Weights of a small GPT-style language model, trained from scratch on English Wikipedia: biases.
MLP neurons of a small language model. Each row is named by its layer, matrix (up: input weights; down: output weights) and neuron, and shows model dimensions 192-383. Each number is 128 + 32 x the weight over its row's rms, rounded and kept within 0 to 255. Numbers have three digits each.
After each neuron's rows, "fires after" lists the tokens most often just before its 100 highest values on Wikipedia text that the model never trained on.

L18.up978:150160137083119128138156125120128059163101071115156109107160130147146086137115100153170149139082146193117145175160110156085117131166071089091118149221102109134116124128157165121166163105174151129143124138084132139106121140114167084092188103125148186101112196128122099126112112102094211139187043161143168173111109124168157107078092116042153146133050120085157057095099099101156057109121150120109148097118158115110110148142153154086077144084199101189133177150115094150163137084120118092155093146162130125135134087087142160072129147137169098124161113120067063110072141125109096096
L18.down978:121152080159118091132148117134086151133207197114080071120129137106125105108113160081165101119098138042083167081161144172090162121108013148105117089118103175083100131139084083105106140105113115077143157096125158118104164141152144113165114163140178155129144115191105059165129111098153127111107189061127126120102149153125127127181139146117144134128097073154073082141064112104093082123134121158083089125116149133091156125183136098135061139161144172138150089153098131133090155136122166121077133128144105170135120134155139172134141136123111092167081160145114116114146134181221133110
fires after: "2", "i"

L4.up1369:173123103108144073137125154126183156156072148123135074103097150118183154138098097161108085103143182110157135156149077142125164140173170204131095163158150136112163078198114090109182170103143054129093120127081178145088095169154152097183160197107172136108086098110109079169087126120120127064127127129180112141148124114141181202120081135078099137139096089072101161133176102123094110161047140115168109095131113066123115108081049150138121091112138176149129100087136174128133168156130141133052125130107109175116122084177105143153119117129166110062103071112154165144146119109093166127
L4.down1369:121062076119100153124133091144114144089144129149154115127117114148136073182167119180097122069193153070122100125097135142187152176128100138147104098088162184117093156166033180174068089149129111180143113129139145095119124099105138118145117130110092150119170149122101125124099066097136097135163141105162163117166119131124144148095059146096146207101135164101148146141119086170154097147105152091076135171130121116132099131089088150170151084168098128152157145087117146129126119152118121102136212095095132123065167110136120112095143086170120141160107157130118106111156135161118175073
fires after: " (", " T", " t", "-", "R", " \""

L4.up1183:077169141115053138160081134093108176148138124149123110119099116123134143125104123068118149040138137169098116161129177177135070130110093141115159163108086118137138038146086087109120164090095141135114160130113156193140054117181189181116093127154108125099135114096134131108139160166120208119143117099106184116147132109147090094140128153153098145162114091135071114124153178164134096117142106131099085146164143125135137109114114080067205118141134137219114151152089148100118166154108113137151138121123180095128147095159085170135128163153154134116098070127108137154138066092125150129
L4.down1183:128099135132101208127102153101047120119185161125130102116120131126131131154135161125125118151128134128125130144138133163147112124205051091122201159073185170140117211117126150123129066117124128144116092148158128078121087132161148149116116188145148172134090156123027157164089122159114111116117160098169109143156119146118122146156121104154122188102110095152135142075208091155124094132080114086117114163095103115067122187154131128153156077185130125173087155113212062158126113070113120142091142106149117172045079158134166123147123097078114153179130106132128156164145153095115134165
fires after: " as", " for", " t", " T", " Ch"

L4.up1155:119170126108160143142159130077169142109095115154184108114149103122085141133112116151145094065134169110116085108134083145099117157123116156118135094133200120106137070129098147117119147144147158128032158108122107101073094138124115106103170085136161120112112143124087146100162087139105118163103098143148167127120091150118097101045068110125081138194126135112172070141106134120135235113138141177196142125167119086125136149125120093091146136159134082146104219107153089142160118138079154189096133128124129130140145134093147153114149115088112133118106132145178153173126146149192128150
L4.down1155:129161115171132178147162111168049156122137121116213118054191081094170106146137052127105150059088141124118184160172178139092136098076148178074084070153156132165135182084079189126170127108158088147136157120133123163085087062108129160177182135158163121113079132121139108146144123090134183188106108154088118109088157090156114128169092080166074112120119145230145143113139146102096132144101097125115115133144171105135086114088099135091121110185151157150123211147159180152154122112155161161177079087126137133173165068100093095135126094134133124065129165107142149082082095109164177135
fires after: "0", " more", "1", ",", "5", " $"

L4.up663:159151091140176124116098197145189144065059129120141105154085049126140118087142151066108120100119157079087138196162108075102183105191126132181115134124157131057168127145163144105100073206163160164096150074125111115046111091143097124135143091130146115116117143159099097121087116169135110169180136117100116122200065111099102151062134135155075110116149116091146164146135232089167098118117169096151126122138150133097109067148137141123097097129100192152136171097123165115123147157074130168169124145053149118092148093127142157138130138131120157113134124125086092097137099143142136150
L4.down663:113130122116108126166148116181118125157125204149134121137102142062112135106117068053128101130101095104127173163172088122072082115147115167140135188206144075110132159110151130107120169191164134126097195059113140150083134086082133134159071128167093147114174087138129129117073126124122128120112057179094161094092108103133123142103091137182109139149097122131094114145117228081161158177093132154174137128179150104154104121121191147108099134158113124115093156123108126137183136136176101159178153143083192102138165116104127124139140148143117159139195115106131159097114118116114108201
fires after: "0", "5", "4", "7", "3", "2"

L4.up54:112168112162102165130129147108111135119135126115156126110128133097113139117089115146122120101112099157128098160107128106076100154125163080119123117134124125143090151141141142181182065077139151132120140133063149075152108168143116111120179204114076092145068129151027153188160110141114093091123081125117116133106101151141061147142141135163133153121162125147096119125102087086132174142151163187158131080135168095142146142159152096145112113048106150104209098107177102210126107078192172143096166086119135091097155067105140122138134175112180052094159183133130080142102145107155101144
L4.down54:087095125107073129219130114082163100073132093149139082115148135118091134167137212154068066116141096153073109129172076125175097162109130101103133112186101148054150145121135142083121144108162121103084179076189073124142168068080122177110181116127141153146122081134092131180120107138148149188122128133137140158191132059133155131118075098178138122212131126099136162098125134179115151082136162103122134169198093142104149155047139076167139205167118079134172103226137116161114135133137155136169126130169142060118163147107109078164140092027125179133097111118104108107083084161071097195
fires after: " ", "–", "-", " opp", " Sup", " U"

L4.up301:124111108079157132118123173193084161113132139112086147154157134122175097121136174137158142123021136123158098087136119137162112121152067091046108123113153129098125097136136146117162096189061115067125156135098099137143128100166083084085093132121116073108122112167125113129092129123150173087079081136131174125084161127136168110115111082135040140101090022137125121162112185140050072139162097028149161135147100093088129174152079126114138073071127107126161093155123101126114118122146086097126170131177108162143193129125182138077223152120167134076142082161107141145175167127180131176
L4.down301:137136124112120164115126100155154097174100143147140179097199151193211161142163167092167113145138127145117100066152137174120168077123101137122090114067143164111149149175073140156117104109113121084140124092071129066084146149128181117154116191176127149168161161180149149070112112136121079165142168128142153155093117208145097103092128177109127078140119103119115081171164116123155082158125125116090144100104146148136165104089170106186142142132075147052105156053155156144101140112140125115159109131077099126158087168146161041099131134096180091127193124096138118130122107078107178148
fires after: " W", " w", "W", " For", " dou", "fl"

L13.up1123:137170108152108171147064160104162169106125146144122066135132110182149095149128119134103077106121152152138114155112126100157071179117081092115090081134148116091160197161145137098165145121134104085178096142123129089186142111125130158087158158137093104145151125185178163141139062143178132096134097049111102148141113140124139124132086135142072092165061123125064154215131110135163145167166143133170147112146062082182103173199144118145158192142139140117110141153116154132083128071196170108056148164116102122145094077087139117124106110126140151070144125102095112123130110098110126148
L13.down1123:126115135109144095138079125127165180100162129099121091114148102212098143168163139085093172129154082095170135134157179130110120131111153116061160127082101128099139176047126141168106205111155160110110139189129127164132118148115122175164109169117091154134117080146065128111117117152133147114058131090133139088148121111133122112141111076100173105101131149157173124161162096144125088103111147111188081107144183146110122126131119179158136175123186094100114141157181169076137096101125209168072144127144138138129080133143154169159165142153095193116128226121100115102178187159118064117
fires after: " the", "1", "2", " in", " ", " E"

L18.up1017:112142185112060117134153152152135085131157159069107152146138104113136131171080143121137078101097105134156126101105121120110106133182142136159055155165141128123092167134065126150106094121176132122102136138139096146122094142173140122149131131066162151102128056132132127178176063115073120132121169123106115160172144180156112143124084102107045109132112152161133142151135133152177115172125097084142141148092124091150142086148153186160155140141164092164110119141168192117129117127111142139114045117102147123043079148148152080125127111112104160164076134117123144170113159160112127144
L18.down1017:135090103127217154182184109137045105127116114117157131189131142165099146128110081125123143103185122110097095146119104123105154140171134131072151099174146129094127100129141095157100147203127127110114160110151114092100101141156148116156109143144075201135135145130126095109076162106084164136175140136107166178137178109119143144081133069190074108166062163110156099098171121122158127114151147143119150076086192084099088115125115152179114080186182122141115112109099128155151125150105055146137216125167142182124097144113039196065107117070164113107128135075119121157108101070155110127
fires after: " ", "9", "0", "–", " |"

L4.up673:161140129067095167085101101181121135122098132134154146119171193138190165195095143118121097133136132136153162123130129105141120110167066176103147121107163193079165150110099115151087121116144144095122125119136089096089103151118107055169123131127131078152158139168106079135103105129116160143127053096167119104144156180090109090111095108128111163095167129149178170114145089132104156100170164083132089125120131100095071168114140154100137167126099114124121138167165156148116132123104121073101058188185085107129129150148149078179147145118122065130152103152128095149140120183155132118
L4.down673:123114179132090106104117085130069116124104075144112097111182112108082154176179091104149187169175135104143075127139139138113137114115116139134159144070125099170142121211131129165107194115116165080085125126115161205113121119126200130130113090106177110095081207197135167110141115154156162131134155129160153138150101128105166169099078104118077092091155129118132127127078100157148125170125166122134131175074102137199165088114122132090190118118093118143143115155166116125100152149126153115114083114135181160137118090086121147142141088115121153108161224100149183168132145128094142142
fires after: "D", " n", "d", " I", "R", " D"

L18.up1122:087175105165111152106111104142152172138134151113046138089133044124164139122130150144104136153112067117099145107152152119134134137115134159137177119126126125122137074161144107119102141176149213142150140112101105182131138150072074137132189095136108107115110181144123140134186184140072093093130113120209142189090150077110070083155123143120108130101156183115197138158132188129098158123139161104140111143109057145092113132101125117123128141130081136101108112161121152103158151149173122143074154108121136117121150155149160179132111079184053105160165185119142067089096088094184093111
L18.down1122:065110111140163133135118156146166120089067112043108159110136122077169119169124082028103129110130163115113147086111064085117155048155144109084131135103130115129128065129118124127102130139111104121119097109158105098083126094155129124104080192120126140082126052126099115218126165136117128117095121142140107122130115196136137117120123094156131072122123137085123125094146182086070098138111119109160104062142114132100175091146147100014144099173094106074135151173074143081130223104062147103076122110089117136097138092111141113151098170121088113161137163146184182132056132105171159112
fires after: " ", "1", "8", "6", "9", "0"

L13.up386:125104128230177143161125160081060070130112136143113167090095114151134150179135132164171120116146118139131080111219102158105111122114153117113159128200169143130178115171129099072142162133142114127177204166141180139110183150166167158126097162128080103095105149097110140102149145103140080192156113075149113083173171154085119158093121156145136110134073140138143158159121105050122143112110183100086121100110165096139142082146175089124141112140114124129096116114144182172166165126129133139109107121125135124156119105058177152107143112139153078157097103129167103160124183125118146066
L13.down386:113192095108160129088156040122159174160068169113123157118123152123142109160089109105109156138121156095099147138098126146128077132181144096136071117086154127087164122159125074145126093137083047157119047079112094143106084135115132165136158149170190142094123125127115089112129080146123156090136152113135120214113155145119106120119159111134120131111137120100078124123110106164104117173082125119130095132147119102113133102075106077105131092118100108099147139129093242109152117153036140123136158119177156135111107170118121139121159156151096100140153181077124110093070156087067114146
fires after: "1", "0", "9", "2", "th"

L4.up2:171136088147147226113112121082137133112150114102168158066157142129049091101145085187064162095129104152128123119087153164186173145098144091102154051124150169199181156101060144164075132145125145078052115107116161153142122194132127097118149147108193139127079160143076120086123101145195068158080176133104162129155112126122139086107131108149158203183146106126084136071067152133161140108093126112102122064162174168122121125088112056096115091154107082113143102079098102145127101139160126175149202117124165172181114138136125181086139114090102131095110138111094143175135165108153106141
L4.down2:150094121134118102142134108158107149210139108093089132091117087045131155161157109116114088075076148162107140133158155050101143088123137158122105119096083129101204150157144151147165200158141118134151136100112169096111137117135132142128119205151136104095105145100163141108100161083120152172151106135165125151075159138083098092146121140117095104107117155134119089103103154167154133133142129132171138128104102084110169126136109196170109165092135129115118098150162180154061141184132111163147097155123139158126161141092151135063182136165131109095151091114112141176122181187131185121
fires after: "S", ".", " U", "x", " under"

L4.up1266:115146139169126164139138079074168148097154101086154136162194138119170125095146137125111102105100172116163105126123139139147089124092146181106124191169140107088143158072148125105143098140127117041146119125129135102185116149182115078120098158138144086116111137141123117090073161151092191105109176090126125082130136093082120094133109114123136097164121119130139082128116167098093205139101238132123063145157151124083155170119103175163169097159125143161134132141195151169090090109101159109135076120116107153091120118127116101124156163084123074190118164141114153118084135121142190101
L4.down1266:156120098110105185143119100068150107068100132152134100123174128135143115109115119133144131119161182133116131099104160096125161107159088177154144121171072131135154099177099139157136165078138132038150134113138128219090090152089098097182099109099115160126101146190122137108124107131157150078108196125151109149158155091083096154144051122103100097125161156124104122151126096147143136115091146139136145160113115117170131166121154158141159152136100122117155187053146186127090157100127116104109127157123175132119135132080129106146145142158127114095149125119131145123058141185087110150
fires after: "R", " D", " B", "d", "D"

L13.up187:057169171161130120139144100108181161084127196129161075091110147148165118121112137153144140135130120158113157091109066136133132111129161128107150150145094123120127111114105135169125121137103107126182175189088140104152162136121148119213156086069148114129115150108110144147130099097127097097101085147116107142175097165090166084132031126048136157186154156144138094158150118123190132083114093142107177086124152114115095153074136110169087119137101125126152136096125171172150105121198135110063122137157133165050113175095097171127146163174148183147111144165169109169116166143162156183
L13.down187:105137115092168144122057147137117103053084150122081131099159137115088123093146122126079068156166105102135167125118169147144107111133135158108144085130174112096109077105137137145142084157150142162032095147102155086157180082176137122141104119131104185154127096111079137138069079142160122172170104108130120119106114133108107133101163073170101105110087121151122162098149111127142122150079101083206137125102144106119162116159129122109075138123129105090135139154196080090084114199177144136153103143121185125156158184087148139117115192172153120114090131124125126206145123122031137060
fires after: "\n", " R", " C", " H", " A"

L13.up978:143171172123109149174149183119117199151104192117134085084151085114119172210136154095134143124144126104104081118125127145143156080099116133134085174115178104082087119108091103090153116127116092079144118147149103138132136142128126157153133115159113151133098136124162120164106146139129120127157140112143075228156122134125143152142134131114077099148143133194099176133149168130136133121148141148088123134174084094153057159098141129122115148126061197121058152208118107139123109112060119116076072159126100160172135119143176115186101104218113106146160162109200115115070142143131072088
L13.down978:177192135170178105103121072122118116144091081140098091136179148180175132165116121168155113133127149085110144141060125088170145092138119174114116159122103092115174113141158114180070174123127157104102152126108122072175147098112131099109126096055117135166143149099154144172112139205113161137147140108159110127146153141184170119128155110073114162100116172127115172181122075155136110078054178142192191155146067105127110121121165128109110159100132072088067134141108153147124131162159120115084105139090133117075096128140107127097103112112121131064118194111115150173104116091110096102
fires after: " (", " |", " ", " mi", " ."

L13.up421:113129125151090055113120074157188166127161186112178121117116110079068103103079120136111131107040194108156115060098156125098111128163109143136090163175119133136107137159121135122129050159105127133188151145125169119156113168104135075179117157183125127128147113059131082118150138122084141159154232036081085130138145173120133132104113169169109097116188073104145119138134184132113118123061146142108156124113099132146098111090152077120169150075116173185186118122117179159149117094139166143103173075126138150130111100147075158152127089098103155173119125107120178097120100151173081141
L13.down421:163200115150088144146095118093134085123164122123124170117104098183083132139125111132069088134150113081132121158129133168149163124128106199150153132114142177129108121050104170150086184145160135109103159159141130168172175129118105139167080149102130137100133093051088102107134164143130150053120145157126175104154149138147129153108092070139131150175129181094101116116138110125070134099133078059122089081129107093153140128109154095168078146092132110146184141150132139124165108122102113173124135140146128171154119128168071160164128127115100144139090126144159088108158149165073161138
fires after: " ", "–", ","

L18.up6:130037134171059078102112119120105152114135169118107121150145131124111125098136128114063147092070118130120152172101144065089107042143132067090071152098124149118113109164099059115085110164169149111141156068145098138139095104084160140149090101160096105119102195133139091139120106094108069087127082103109126130087113127143103116087136179121122143112150100183138106095119116151094110154106160119154161053172132103106126074114113130140154189111116066127147122116100077118119123057122145112141144092115149128088168163091073104126102106163152125107120131096054139071220097067110064099
L18.down6:114090099086077104115146084065062090129146175100102106115125162086159166144080153092068090121122141075139116070118087146083179096103145063151117120076116128140098112097038167138121172170118120149108109101157103158139159159181117125162124089125111165131135057122102118137070145109143111121140062121103180128062188087125112157116148097123142090115136131160174142129116090133063154116148160105133164134137088143118151108143145072145129165093115157108108095104038132142129115078097118101116148101135121106119156089139124133085166120111116163082123131126128114151130139084196169182
fires after: " ", "3", "2", "9", "1"

L4.up677:138118161114143109157109126142087163125124157182136160189158153192074137143147112106134149092093129107117132153120158178151084158162082104140127084104162142125159159062109095186122131096130167121127101151169128133138094142169157122122144098140159124123156177095076076162126110085162132134135148131084137147067115102127170109126146116100126143191156094110082151163202151125173096059157139107133182113143172150127140162093122164140115153154192082112134176095117185161170110139066122111118170106098155103113109104129109137110067103094104164040141172153100145165157106155109178124
L4.down677:177099131147112121173124143185112158080161091103132172115182140123098109144152175111116139180140146141137126185158159067142131123131102097117127172142141126108121104128147136140130098132142147134117106158051144136149156134135094157043145144133134096138078120190120129058161138180154116159119086192103126080151135140064100115115083105081076109128047100140116092094150114156090120066099113126115159138117084040116127172140218080135102118129087186156091080138148111125114112141155096158178125128106164086123134172126122128181158117172097085197128118155161128197100151118108072149
fires after: " C", " c", " G", " H", "k"

L4.up83:106076105129054060153134119144065088156111139108135146142086091083120184101106118171107139141097142092117161118116144162127137128140165148061101079120157110153135128140146127080144167164177142113115094103132149082085110150193117128136111120160182091208137153148094095135098105155134145084164158157115116160130133118094151127071162107150146079090136130138044166111078096165072098097065130129098121143120082169062145123134073146173076063106174184113137167159120089135175113175108053140148082071119170121159137141097116107102128125123142114165174144114134136154123117163168087136
L4.down83:134057087115141147110133124111164142141092136107122102165109189121089156159120112104060128075192110174171143161084125173125180080098065102125096096122125087105136149120136130110162182117097190142190150109083129141106158157143099106164107138141155143142159137103106167113122190083130126126086197103187083145181132194208118188129143177115131132157124118183095196126148129121175199124185152134122137104148148143161185055139126071179105154154119119153157179162111126138097122132119131183180091061105106151150142111162145096052129108098165186111118134097112116168079080102153134085
fires after: " S", "S", " s", " w", " W", " K"

L13.up1225:106099126135126088207141102117086138162170132109076130127155145142117096146128151166219117115176095137167098064089140096108102156115134101092101090150178139167182100118109110126165156148173126172106137108122116128143191137154122060109154133094077113099144126061138181155138146148153157109132128098149120102130152168058069133067110120136126081172095140127104176105098048114090151112160129086111124150106076083117106185108040128150129106130133109123071127174173106094101154102144141129201088096115078136109128071110131123101107207186165077144057109116098109167143094104217128151
L13.down1225:111146122119125114081159102132171156135164090140159115106129130139162129122105117077127101130116116119168103117166150104155059173172205165111102103113101161153101154127144133116103130141114112108090146141132118106092126133089132186152167151121126125161129125126101160109130146148144099106123117119131073110093124147077161142130127104157183183138170207102108131143134113168091105073145032068151114165090089147047142106152174074136122109160084125170055106087134206123170107182095122129149120152131145135138091145140127145122097194173125139097098137142120096121070140154182173069
fires after: "2", "1", " leg"

L18.up510:099182125140124106139101192112121120135150112106136107139139117209091131152116138134161097100169179158143145136117105153111140138131129115134118101122090138108187108152150137164109042116069196125139182108161093157098136172152083114071101078156063101092167143103158147134048130149190177107084099103082132192054134123204121115190103141086133152185073134111171149083212148144096146086161175131162130132120185168136157128145160098146091140116084115113142217115175147101105112114085106145166144147131117116160137155164125175127142095121164051116166133138136081175099142156122143085
L18.down510:161198092127140073138088125182109160101135106134123079163139129115141165127132099156147132116150051092117110199138118127139171178142031126112105067112092119132075156132118148072145091112157119081105124118057143120093159155107120150163144108113087116092100150167130123162072117126103203124141137148126126107137076070136058116111150113121117115133101129145126101101132166135091091146142150119105092143033184176134183157114114113114099167168205116119141188151151115103126163097143170119129056097111100128158105176155110105108125108132141127125088163129190079154108124149194167107
fires after: "1", " ", ";", "|", "-", "0"

L15.up1165:053095111142140154153227129154090122139191120143136111176107102099169130142131103101100176123080124089087150161125173118204109118161142156186144113119074155123152080129145155191111126148180152124178156148105082083141124126094104078121166120127126095120117082056182098111119129038152134137145059108102130158138074105127063125130114145146134092158098154147122047154143133110141134082172089134097142131158134044147126111157151104111147137138121115164152162108141125166109096136136117143104089127176107178078141082065148120194153116085159177097126161062185127162112105197176091101
L15.down1165:123168106103109116151132125149144156135193166129156165103134101134147102146161114095079124192152173114111141130139129094143110083154156131148097102119171115141117127133109143038113131157142176154116105142100121161130169125019129164076132109202106155190158133099110037144101089120167153148153143112210156141141162094127101119148078095135131154160158136129107087111117115167118106082103129110062188114110117094179107205158102203101138156152151115132117144080129194090169152139186149123083112109104080111114155097145148120154106158166112100109113132118117147093121150161140174085
fires after: " ", "^{", "b", "1", "."

L4.up379:093097107072089151102078106152141115108162123106060140126170117082100123142117135152124106139039127146112161174120156096171149104090103100150167168097112122072126171107084186139155103165143131156125071045177147091127056174121161133184102153159136160141107178094121178193082114195089156119097041046134136142121104185069148050137110160096123149090113099177104124187115088173139095156170063125122153136090053138056129149132147117113130122123178132140108149088131096130102093141073125132126115177136154151123129158149079116096154112122162121211067135132113087085115086122100139143
L4.down379:114138150159169179124126176149111111147095125103115137053140142151134135105124123097097114151110134126155119150095142135163180089123140200114177099157137114082089155114107139179083110107119103191070169150117130162091140106135136121100166124142129132155154155084118106158109218121105144122120061112125099126177143111164125183095164103118092125130092102169142139167157085097132089136072165120138130084102094084117169114064133147062125197163127067176110148111152137131106130095128082122101146155135113137095187130172148140144104145104090065120044113096139114130124059094066129090
fires after: " |", ";", " ", " Notes", "R"

L15.up609:090061126156125118109142153176125140150072102115109053100082116109091154090113100118124147138136132097120114130117178094112116099138138164092114139130193133053127179126144112160165117084147142107089130172170115113115169182098108119110116110098078078162144096153143143146197129148126129130085175101114165181181139166193097173176076168125130041085182103146142119116157181135072085120126167126116104119131097149245108126076138183118108134056126102091179109089119168143123068118140127128167189148081175097156116137169140138126046145154122096139144157127137047127072180132145077120
L15.down609:174188116083076138150104086121112155135104109131095190137138170141136087080149123130084112106133133143099115171106128076171166103172117141146131148145122101193157133160047124120131175105181076122142116092138128137090158164105130118107133157216057114089143148100092135211142132126132094120152151139101120170120094195152165149121099146122173107145071067107159123121152129110105171165172123129111100159072075049108133080064135079083054123079120159120220138128133144110125067151144202131177113135080054160069195073145109152146153086139114140134141136090184124107155150184170151173
fires after: " ", "0", "–", "2", "\n"

L13.up1285:115130118158175098086173156083099138074193114117133125158085090118183129136101128069147180163153143127157137123142133187193110134155148110136113140151181140117125126136124122147130130102069124187067130123129089131136113177156096139158185142147124132161165162104090118109138102148116116137131085120155106155125185114210133121168181183115081131127107134128157138099137134063194088127097156111142135148087114141149177180176121105118147119142193140170150103158133132088127177112133145169163117142085174117075067125103109200203172095108156169087135137195141149136138115111113088170
L13.down1285:097128060113171079123189086169164120087138103098107070102127181104153122152124142122163144218156135153129084144154067188164078072183142101193125066160097100161117133109126114147092098117099085107098093098122076123120103115090126130120117153172122143092148152108137154086152075135113109125163101116128165111112081105132102087135167113118141139130153126093129189087107141159159117139065169133063129092114123124160129169104100128135141099173108172135061112135111122190091142103114133169065108148148145152092150135201130081153120105119146090170138150136181130074105159171098116140
fires after: " ", "1", "9", "2"

L18.up605:150132129122128118103189159114123173083122103123177123098174163116183158167155131100166095141110097137148129141107109129153104099136137165097110166117117108127116134111148113148168163203131104142129100115115208074213127099064145175120088104163080113097138125170114145097115111097193164157125121160088109165095134122099139170136147200135166154172111069100100185186109104205081184172194153116119102146115132133147106177121133145136145138109083150101151175136103087138135135120072181125123101107117126200137165131089070109205102144132169147058136125103148133157102113179116186078
L18.down605:196106078172134157178143106102096127128148176092133112123219089204105128107160112085151087109107124129120121125146166127130088052107175154136125085156093102117153164148114106080117091171114110116135110126074104158122111132150117140064174085136140139133111110151121151099130085129130139155134146140138198090130196134158102114104058054140150122141133132164113109089143062142165106098189118138100182039118090165151193188142087177172127068146133089133110174111157052136122122092194134068138188108126087177160140146127130149184156140114123130132150100117139151120190134150090110167
fires after: " |", "1", "ice", " ", " T"

L15.up1198:102121161146141088153101129105189107124123255204105109111124101151131117052119107107170173061129136104149121066134104086144099163111167110146116119155142125084155102109149110162173145181138062113165129161116126201141181073064181090128164146136112108132150137075117120182132145176095137146184187160162096116169112072102157140111104049128134111127137077158139117099090140172164035101146145110116173118170167124125098166087113128129121127104131096140100091113100172075146099114082115102118093144134133067184150095171083137122149119123096091147148112123163099133139095143218120172
L15.down1198:117083156140159126134133090108153134132116149124138107106000167094202071106119150080109124099124184191181137112127147097137123144099110104109167139073159116122131085089144148158098074124150119136163114076191131082117100112097113111078094170183117102221193117082143158087073119178122124122132177110167080148107089099091106144093113128130159145133065103063086149131193093112135087126088124127165097139202193098163128133164125164095142155168140024141133099146111116119166139156112140096114099144096113143113061109140148123126137135091082178066119114137133137092168112129183121096
fires after: " to", "|---|---|---|---|---|", "|---|---|---|", ":", "|---|---|---|---|", "\n"

L15.up305:175102091164207127188162135126103104087188136066134133147136111125143091114106085130120110101097145118147114135137165135118096081087129135056107151120097112164059137148138173179154120132211133088100126099154131088084120154144120048133145168144110133095131135038131139165106155113101155141120101110104123124147149100103137086092070081160143130209123158164079169124154160165099140200145143118080116097075128145138113173110185134177167127191074126045133122097115170095109068164160143116092164149176098121201135144121124125166181110120148119056101175171142087152109159131163152138
L15.down305:177095140146143103152165131155083139096186106073120118085150145090157137128107115078108099154129188103115125082162149104104155136138178138130019136091107153127075126131143133116105141094126192098100120116135130155142091107041093112134113174168081158133097106154130100135180183118197150101110150085115089105110136112059116120105055099181126081161115078121145047113089162117056094144127091114144140164119107162108084106077110079147107099209081157144150175090164118032121131130069169135129104191100158172099109102144125153145164126104145136086123165110155065125117120144073196146
fires after: " ", "0", "–", "|", "1"

L18.up1361:102177114164100192181115146122121113153088170136154123167086137101123136136160172149187135114102179164133170137158139095115156085181142161107153123188136065168148134112133174137121154185111131147188056127111135173107090121127168095180145113126128142105181133163108079134143144121094134107089146097088141118075150167108105098150102121128176132171108150150094167146099138148077137176139116120144143148139183129169070148112164135066087171133118184179109134123120091116095075131192175076116108147096148094176055116157128128175126076160121116158115148109125113107176137101114147157
L18.down1361:153161107077076094110150077065093106142108154161126103172143185097087134160131172117133144114073157178153169097085131104190141142127214072122091133128114105198105092140134118206126106180083124174144071064061070137113059096162092117143095141145123148129124166153079144136154136091075113124120163082147080169119157131110169175181094105172173074082108185180080180111135137128119142130072101119140150101162142101163180089099107140103134166114173121151128180105114188104109140121080126111086118145086109073117076109114148124123106147127128123155091133165064139131133136158150104130
fires after: "1", "2", " ", "–", "ol", "nd"

L4.up1438:144126129099076143150133089093085116154096146126158060118138116109130208107081173103143143126101121172106139158162132116157141066082148132119174148142113117136194095120088153135065083110115136156131117147091157156141115106133154100160106139161122169078072110110139140125155070140162160177105072116156133132158094172090089182111107225135099130107141131107135129176215155102141134131079085076112141144136166108108109063068086126034172186171066121103050174179120140116122095108130142148127162138157138093183206102139093111092144168113129052120096084136083129135105114112171134128
L4.down1438:090135143131114142127107175156136139058112089165145122133120128106062169136160102080093082164093138116112071110070217189129103129116083129130121149052129157134154138169096138172107143125122124142155093118155095110117144096154147098160110164110161166052229114135135170144114111037077092154099120114170161154120102103138108224115142148084146109113153111133156141168148159115139118105112134131197180130098103098108102146132067160112186125110125140105180164122180131086086129115089140066052139160160128124140114067127098166133107141115082141099157104109165119101102130132164155096
fires after: "-", " ext", " (", " An"

L15.up1066:137070123116131159113200114113136173128062156135108063089075148074089157115079127193140118126148141096148060155124101163121147083125131139117108133014142130105170124114099136141076079172147096099141053130108123135112122103163114133160100116101108141096128115123182146094142156141146091175144187075074113169098123122114153139131133136104080114089129149141105158111075127151154153132141080096139134107097177207125044174104135169149122059067134110145092171098164099103138134165051147171101127124116146103164109096195124142072119083093087128096145118189085157161163100075147050149
L15.down1066:153076160122126139193096103167151109109122155146155124100105149121136088105050164172200177123138116143124105073110107091116125158098133090107203198110088184170151150134109226121142116079103154154181045118097188110099095169114154120092122128173074124158087091042132105075121097101107126108142142117113109155117136139081125108155170169115168131105152104097139144132142094106126119140079133107092126059125122146189110103141141108144114124138112127125137153103150150116105132141064139201124147132176103152107071139129112148130153197104129102138101152198181095152127179076090107080
fires after: " ", " S", " T", " t"